MLP neurons of a small language model. Each row is named by its layer, matrix (gate and up: input weights) and neuron, and shows model dimensions 144-207. Each number is 50 + 15 x the weight over its row's rms, rounded and kept within 0 to 99. A neuron's up and down rows have the sign that makes its largest values positive.
After each neuron's rows, "fires after" lists the tokens most often just before its 100 highest values on Wikipedia text that the model never trained on. A number after a token or word is its count.

L5.gate665:26 61 31 58 47 46 21 35 28 26 71 56 09 63 26 56 22 33 63 57 22 48 37 36 51 50 56 69 73 40 65 63 29 49 11 72 27 48 51 61 22 36 64 59 63 23 60 42 49 37 53 42 45 50 75 53 81 65 30 44 72 83 49 44
L5.up665:59 64 55 63 36 35 67 19 48 55 50 53 31 45 86 47 42 85 42 42 56 56 32 47 45 06 67 37 39 07 50 56 54 58 51 49 50 39 44 63 52 64 42 74 39 74 36 47 42 38 45 71 46 65 55 50 33 73 59 60 37 56 51 73
fires after: " that" 19, " which" 12, " to" 10, " they" 7, " would" 6

L5.gate1480:18 59 42 30 53 52 60 55 53 40 71 49 51 49 56 38 34 62 53 69 50 82 53 57 51 70 40 17 19 49 68 59 42 72 53 55 21 54 69 59 71 65 71 52 52 74 60 54 15 39 55 55 52 43 45 51 42 80 51 48 29 45 47 38
L5.up1480:61 29 51 51 51 67 47 46 68 49 65 58 44 31 29 54 45 27 35 48 35 45 64 47 34 65 52 39 48 28 74 48 51 66 16 46 81 59 43 47 57 49 38 60 55 39 62 59 46 55 65 44 61 57 77 41 58 38 26 28 30 30 44 75
fires after: " and" 33, "." 11, " Mc" 9, " |" 5

L5.gate216:53 47 76 41 42 49 48 68 46 56 62 44 29 41 34 33 34 37 32 18 53 61 44 51 67 33 60 57 54 38 37 64 37 43 57 64 16 35 67 58 53 36 59 54 79 62 29 37 67 50 51 60 55 48 09 41 30 44 31 30 05 26 30 66
L5.up216:40 68 72 32 47 29 55 45 37 40 72 41 58 35 47 58 33 74 42 33 28 63 28 64 36 38 69 45 66 51 52 66 50 56 41 55 24 68 39 70 29 51 47 36 54 22 46 40 82 28 53 62 48 75 66 54 56 49 50 39 68 34 47 47
fires after: " " 42, "–" 13, "-" 7, " (" 5, "." 4

L5.gate1688:69 45 58 69 52 66 50 52 41 35 56 36 43 53 52 45 30 71 73 23 59 78 52 80 79 71 63 53 43 34 28 55 37 60 54 36 40 44 39 48 52 46 32 55 70 56 44 45 61 24 56 66 43 30 47 44 43 64 48 54 64 70 41 56
L5.up1688:46 34 52 35 30 71 63 62 72 56 69 46 57 45 50 45 43 56 64 40 72 60 40 53 72 34 28 31 47 40 57 38 37 67 70 57 08 63 65 33 20 57 30 72 56 39 54 36 67 62 48 52 56 41 47 59 50 11 55 34 57 61 50 42
fires after: " the" 46, " U" 5, " by" 5, " and" 4

L5.gate133:29 40 52 50 53 63 25 43 39 31 78 38 67 62 51 42 21 80 38 42 80 60 45 43 44 58 71 67 44 30 49 74 61 60 35 80 45 70 47 71 81 21 40 52 65 44 32 67 68 25 53 57 36 41 66 66 50 56 51 39 29 54 38 49
L5.up133:53 55 51 41 57 16 40 54 46 51 52 36 58 33 48 54 25 81 54 45 39 69 47 40 56 43 55 45 24 50 51 54 36 46 72 49 43 62 65 61 65 62 09 65 42 54 35 65 50 17 39 53 51 69 17 75 11 40 51 29 64 47 50 53
fires after: " the" 28, " his" 9, " a" 7, " their" 5, " is" 5, " of" 4

L5.gate1301:50 08 34 66 51 39 70 26 69 34 51 48 56 49 25 78 14 45 25 57 76 42 60 44 08 69 46 53 26 40 70 65 68 53 31 42 51 39 66 50 43 58 53 54 60 64 34 54 31 82 62 49 37 56 45 69 44 53 45 44 27 25 37 74
L5.up1301:50 50 82 62 13 32 58 54 44 48 41 41 74 40 57 32 49 38 70 61 44 57 57 63 33 32 64 30 46 62 38 37 41 33 27 93 26 46 31 43 66 72 41 65 73 46 52 65 41 54 44 37 49 38 49 28 54 89 34 40 39 39 38 31
fires after: " " 43, " |" 8, "." 7, "1" 7, " No" 4, "==" 4

L5.gate1268:56 30 43 72 42 53 25 68 44 50 67 34 45 65 48 65 48 76 35 36 46 31 54 33 39 48 56 38 53 81 39 40 65 41 52 40 44 45 53 65 37 57 48 56 47 59 55 62 33 51 67 62 51 24 46 50 43 43 59 69 47 53 14 57
L5.up1268:60 09 59 54 44 30 41 73 28 69 80 18 48 31 58 71 82 47 52 84 60 70 63 69 20 62 48 52 59 56 39 50 47 50 65 71 79 46 52 51 23 46 44 24 77 67 55 62 22 49 56 73 57 50 50 36 56 12 28 79 23 39 37 55
fires after: "," 34, " number" 6, "000" 5, " Votes" 5

L5.gate1324:44 46 46 68 30 31 47 32 44 54 59 59 00 87 55 48 48 41 27 42 55 30 66 50 34 45 49 76 69 19 43 33 51 34 59 20 55 55 59 58 39 36 38 81 65 73 48 48 59 40 67 37 35 35 25 54 63 52 28 22 43 57 35 78
L5.up1324:35 48 61 40 53 46 26 51 58 18 60 50 40 58 56 44 71 50 43 84 61 52 35 44 27 46 28 79 35 13 65 17 73 58 54 76 61 50 37 35 34 33 54 48 55 62 41 61 29 33 46 48 43 76 21 67 44 43 32 41 63 65 41 43
fires after: " " 30, "198" 11, "197" 8, "196" 5, " the" 4

L5.gate1305:42 46 69 40 50 54 63 49 44 44 60 64 65 50 19 53 50 27 44 39 36 49 65 45 38 39 71 70 73 47 47 44 48 39 46 37 34 53 84 39 63 43 67 69 56 40 41 58 63 57 22 47 44 47 77 39 51 84 64 34 80 29 36 44
L5.up1305:58 36 54 48 74 45 26 49 55 36 61 66 38 43 63 44 63 48 61 47 71 27 32 73 38 45 46 89 71 48 41 50 49 58 45 79 61 82 51 65 56 45 47 56 41 37 34 25 31 26 60 45 67 29 30 39 39 39 59 81 51 47 36 35
fires after: "200" 16, " the" 16, "195" 7, "202" 7, "198" 5

L5.gate1199:31 58 48 44 55 56 30 66 24 57 57 49 44 24 47 50 31 68 29 23 77 60 62 63 44 66 46 25 30 48 38 62 61 35 44 62 61 57 74 47 58 66 53 53 61 59 46 55 47 42 64 36 23 31 43 69 43 53 43 48 46 34 53 61
L5.up1199:43 55 39 51 39 62 36 65 36 53 37 35 62 28 48 61 25 24 63 17 34 61 45 55 14 47 54 29 66 18 47 61 64 61 66 51 37 38 55 31 58 67 24 49 48 47 41 39 45 19 41 45 39 57 86 87 41 80 52 47 44 57 53 55
fires after: " at" 26, " the" 21, " -" 6, " of" 5, " to" 4, " that" 4

L5.gate825:65 44 47 73 46 71 59 77 55 64 63 40 25 54 56 26 68 32 73 62 52 48 60 57 62 50 60 50 18 53 47 76 87 39 37 37 47 45 22 81 59 44 57 42 53 61 56 70 36 59 59 39 42 28 53 18 45 42 54 61 30 62 26 36
L5.up825:88 45 47 68 63 47 53 74 56 43 60 42 41 50 60 56 47 84 51 53 62 48 88 71 49 21 53 41 40 59 48 42 82 79 62 37 55 56 55 57 74 39 53 63 40 54 65 41 41 23 49 48 51 37 34 50 27 34 41 50 39 14 24 34
fires after: "," 38, "." 18, " that" 6

L5.gate1263:37 54 49 59 68 54 14 64 48 22 58 61 45 44 60 41 47 64 68 50 47 54 56 42 57 39 55 36 22 87 65 50 53 46 20 52 37 22 31 53 50 56 39 48 49 28 44 40 67 46 65 52 41 22 39 35 62 75 32 58 51 29 51 42
L5.up1263:24 37 43 28 45 46 48 70 48 80 58 55 57 39 29 11 26 44 64 24 47 75 26 44 57 47 49 49 51 65 54 59 58 31 73 48 75 51 64 20 47 94 74 52 82 81 50 78 46 51 67 61 42 52 54 51 63 51 51 54 60 40 56 71
fires after: "." 33, " " 19, " $" 10, " (" 7, " £" 4

L5.gate942:41 40 42 74 58 46 63 54 61 36 40 29 39 35 74 64 30 64 49 40 48 35 66 45 55 51 53 62 49 39 57 64 50 26 36 49 22 38 43 76 85 27 42 59 63 34 70 45 51 17 66 71 29 13 50 52 38 42 47 64 38 36 34 52
L5.up942:40 27 25 56 49 51 48 59 43 46 33 62 43 38 57 48 66 50 50 62 44 82 76 51 58 43 35 61 43 41 39 53 42 30 45 38 47 55 82 50 27 36 46 69 47 26 62 39 50 35 56 35 48 50 36 52 30 25 60 45 47 53 51 36
fires after: "," 68, " (" 9

L5.gate1458:49 41 52 47 39 42 39 53 34 42 33 53 43 56 53 29 51 46 45 52 66 62 50 60 57 46 44 49 57 62 56 43 32 56 46 54 59 41 32 39 58 90 57 38 76 69 54 50 57 28 47 21 24 56 68 71 65 45 51 50 54 53 45 60
L5.up1458:67 28 27 55 46 50 49 57 50 68 38 33 35 53 45 40 35 48 61 62 60 38 49 33 55 33 66 63 69 56 74 41 40 51 37 68 84 45 56 63 36 69 22 96 42 26 61 51 71 28 49 47 48 78 59 52 68 28 27 36 38 45 61 25
fires after: " |" 30, " −" 14, " +" 6, " " 6, "-" 5

L5.gate957:55 41 72 49 61 22 71 52 39 74 57 67 44 31 37 55 47 65 67 32 46 67 24 63 49 20 58 57 39 42 41 30 52 54 63 45 36 74 49 53 28 30 21 76 70 66 72 43 47 51 42 54 43 73 42 62 59 36 69 42 47 57 37 49
L5.up957:64 55 83 76 51 57 57 39 57 59 69 39 67 55 56 54 36 55 43 47 47 32 41 56 29 44 70 55 44 43 53 54 44 31 70 56 42 39 55 36 66 43 14 39 35 69 70 75 61 31 50 70 50 39 33 60 36 51 46 45 51 73 51 34
fires after: "–" 54, " the" 12, " U" 5, "-" 4

L5.gate1475:55 66 42 58 52 40 31 50 18 69 55 52 64 49 73 66 40 74 37 52 54 41 32 42 63 64 67 63 83 52 42 26 47 23 62 60 56 60 48 43 47 72 74 61 48 50 58 42 63 69 48 42 32 61 71 23 53 66 52 62 80 04 56 62
L5.up1475:35 76 38 61 58 41 40 77 24 34 47 61 23 75 54 55 49 35 22 44 55 51 58 37 66 70 51 37 22 36 26 46 79 72 68 24 57 46 59 44 48 56 55 35 40 55 64 67 63 61 70 59 69 42 54 31 69 45 53 37 57 24 46 67
fires after: " the" 50, " in" 24

L5.gate977:68 11 12 72 67 56 34 41 41 32 39 42 49 75 32 66 39 69 55 49 36 48 45 32 47 67 65 48 62 59 44 66 64 39 36 49 40 66 35 64 39 47 43 59 58 36 72 22 60 47 45 67 44 50 71 53 36 77 40 23 34 31 53 63
L5.up977:70 26 52 42 66 57 36 34 78 23 50 46 36 44 58 55 69 68 61 43 24 31 49 68 51 49 70 61 53 54 88 58 53 54 57 72 50 61 57 29 60 45 41 36 32 28 72 74 53 36 54 46 51 45 51 56 52 44 43 45 66 49 46 51
fires after: " there" 21, " There" 13, "There" 7, " for" 5, " is" 5

L5.gate103:49 36 44 74 67 29 66 93 41 51 51 50 58 36 48 43 29 48 28 34 56 23 46 51 47 56 51 36 42 57 30 45 60 28 54 55 44 47 63 35 56 54 40 37 67 71 53 48 64 56 33 52 36 41 53 96 74 57 61 71 56 40 39 70
L5.up103:28 57 38 54 57 54 56 56 39 75 62 51 44 64 31 31 46 70 64 52 77 69 81 46 37 65 39 48 34 44 52 33 50 46 29 56 76 46 37 39 12 42 49 43 51 67 34 75 31 21 55 61 46 54 41 46 52 36 71 36 48 49 44 40
fires after: "201" 26, "202" 13, "199" 10, "200" 8, "196" 6

L5.gate589:41 57 52 51 50 42 34 59 32 62 68 50 58 63 64 70 32 43 33 61 78 50 65 55 46 51 53 63 47 48 43 61 54 67 59 41 59 48 72 60 46 70 32 63 56 66 76 44 37 79 50 34 39 49 53 52 65 40 62 66 26 46 56 63
L5.up589:56 32 54 63 42 43 45 60 40 61 73 62 36 40 55 35 50 62 61 37 59 46 69 56 36 60 47 65 49 50 64 67 22 52 39 50 54 51 41 61 65 71 37 62 58 45 46 65 38 41 49 51 36 24 31 40 45 56 51 71 34 52 47 52
fires after: " " 37, "-" 15, " Illinois" 6

L5.gate452:62 34 40 54 55 74 21 75 53 67 58 45 22 07 72 44 37 66 69 25 49 61 47 63 56 76 43 66 63 81 19 44 67 40 65 52 46 64 77 58 49 91 41 54 51 35 68 30 36 36 50 65 56 31 47 56 51 56 48 64 42 44 36 36
L5.up452:62 65 19 41 55 52 20 46 30 56 68 22 52 43 70 04 53 73 58 59 71 72 58 26 44 56 54 64 51 71 44 58 68 58 55 70 09 42 44 66 46 29 20 51 23 51 72 55 60 54 49 60 40 79 70 62 44 47 30 39 47 36 57 37
fires after: "," 41, " is" 9

L5.gate1710:78 66 56 52 48 49 38 56 39 43 27 44 35 32 49 28 65 48 46 49 45 70 47 73 55 41 52 68 24 50 51 93 35 54 54 46 78 45 62 66 50 84 46 42 42 69 49 52 36 53 64 54 72 31 25 74 77 35 32 53 41 48 22 49
L5.up1710:53 59 57 45 74 52 49 49 62 73 68 55 55 24 37 45 53 69 49 38 67 23 40 43 61 38 80 41 21 51 59 31 89 63 63 52 35 46 53 17 63 65 68 29 44 63 43 44 45 25 68 50 55 61 45 31 50 41 38 62 47 48 40 56
fires after: " " 60, "." 12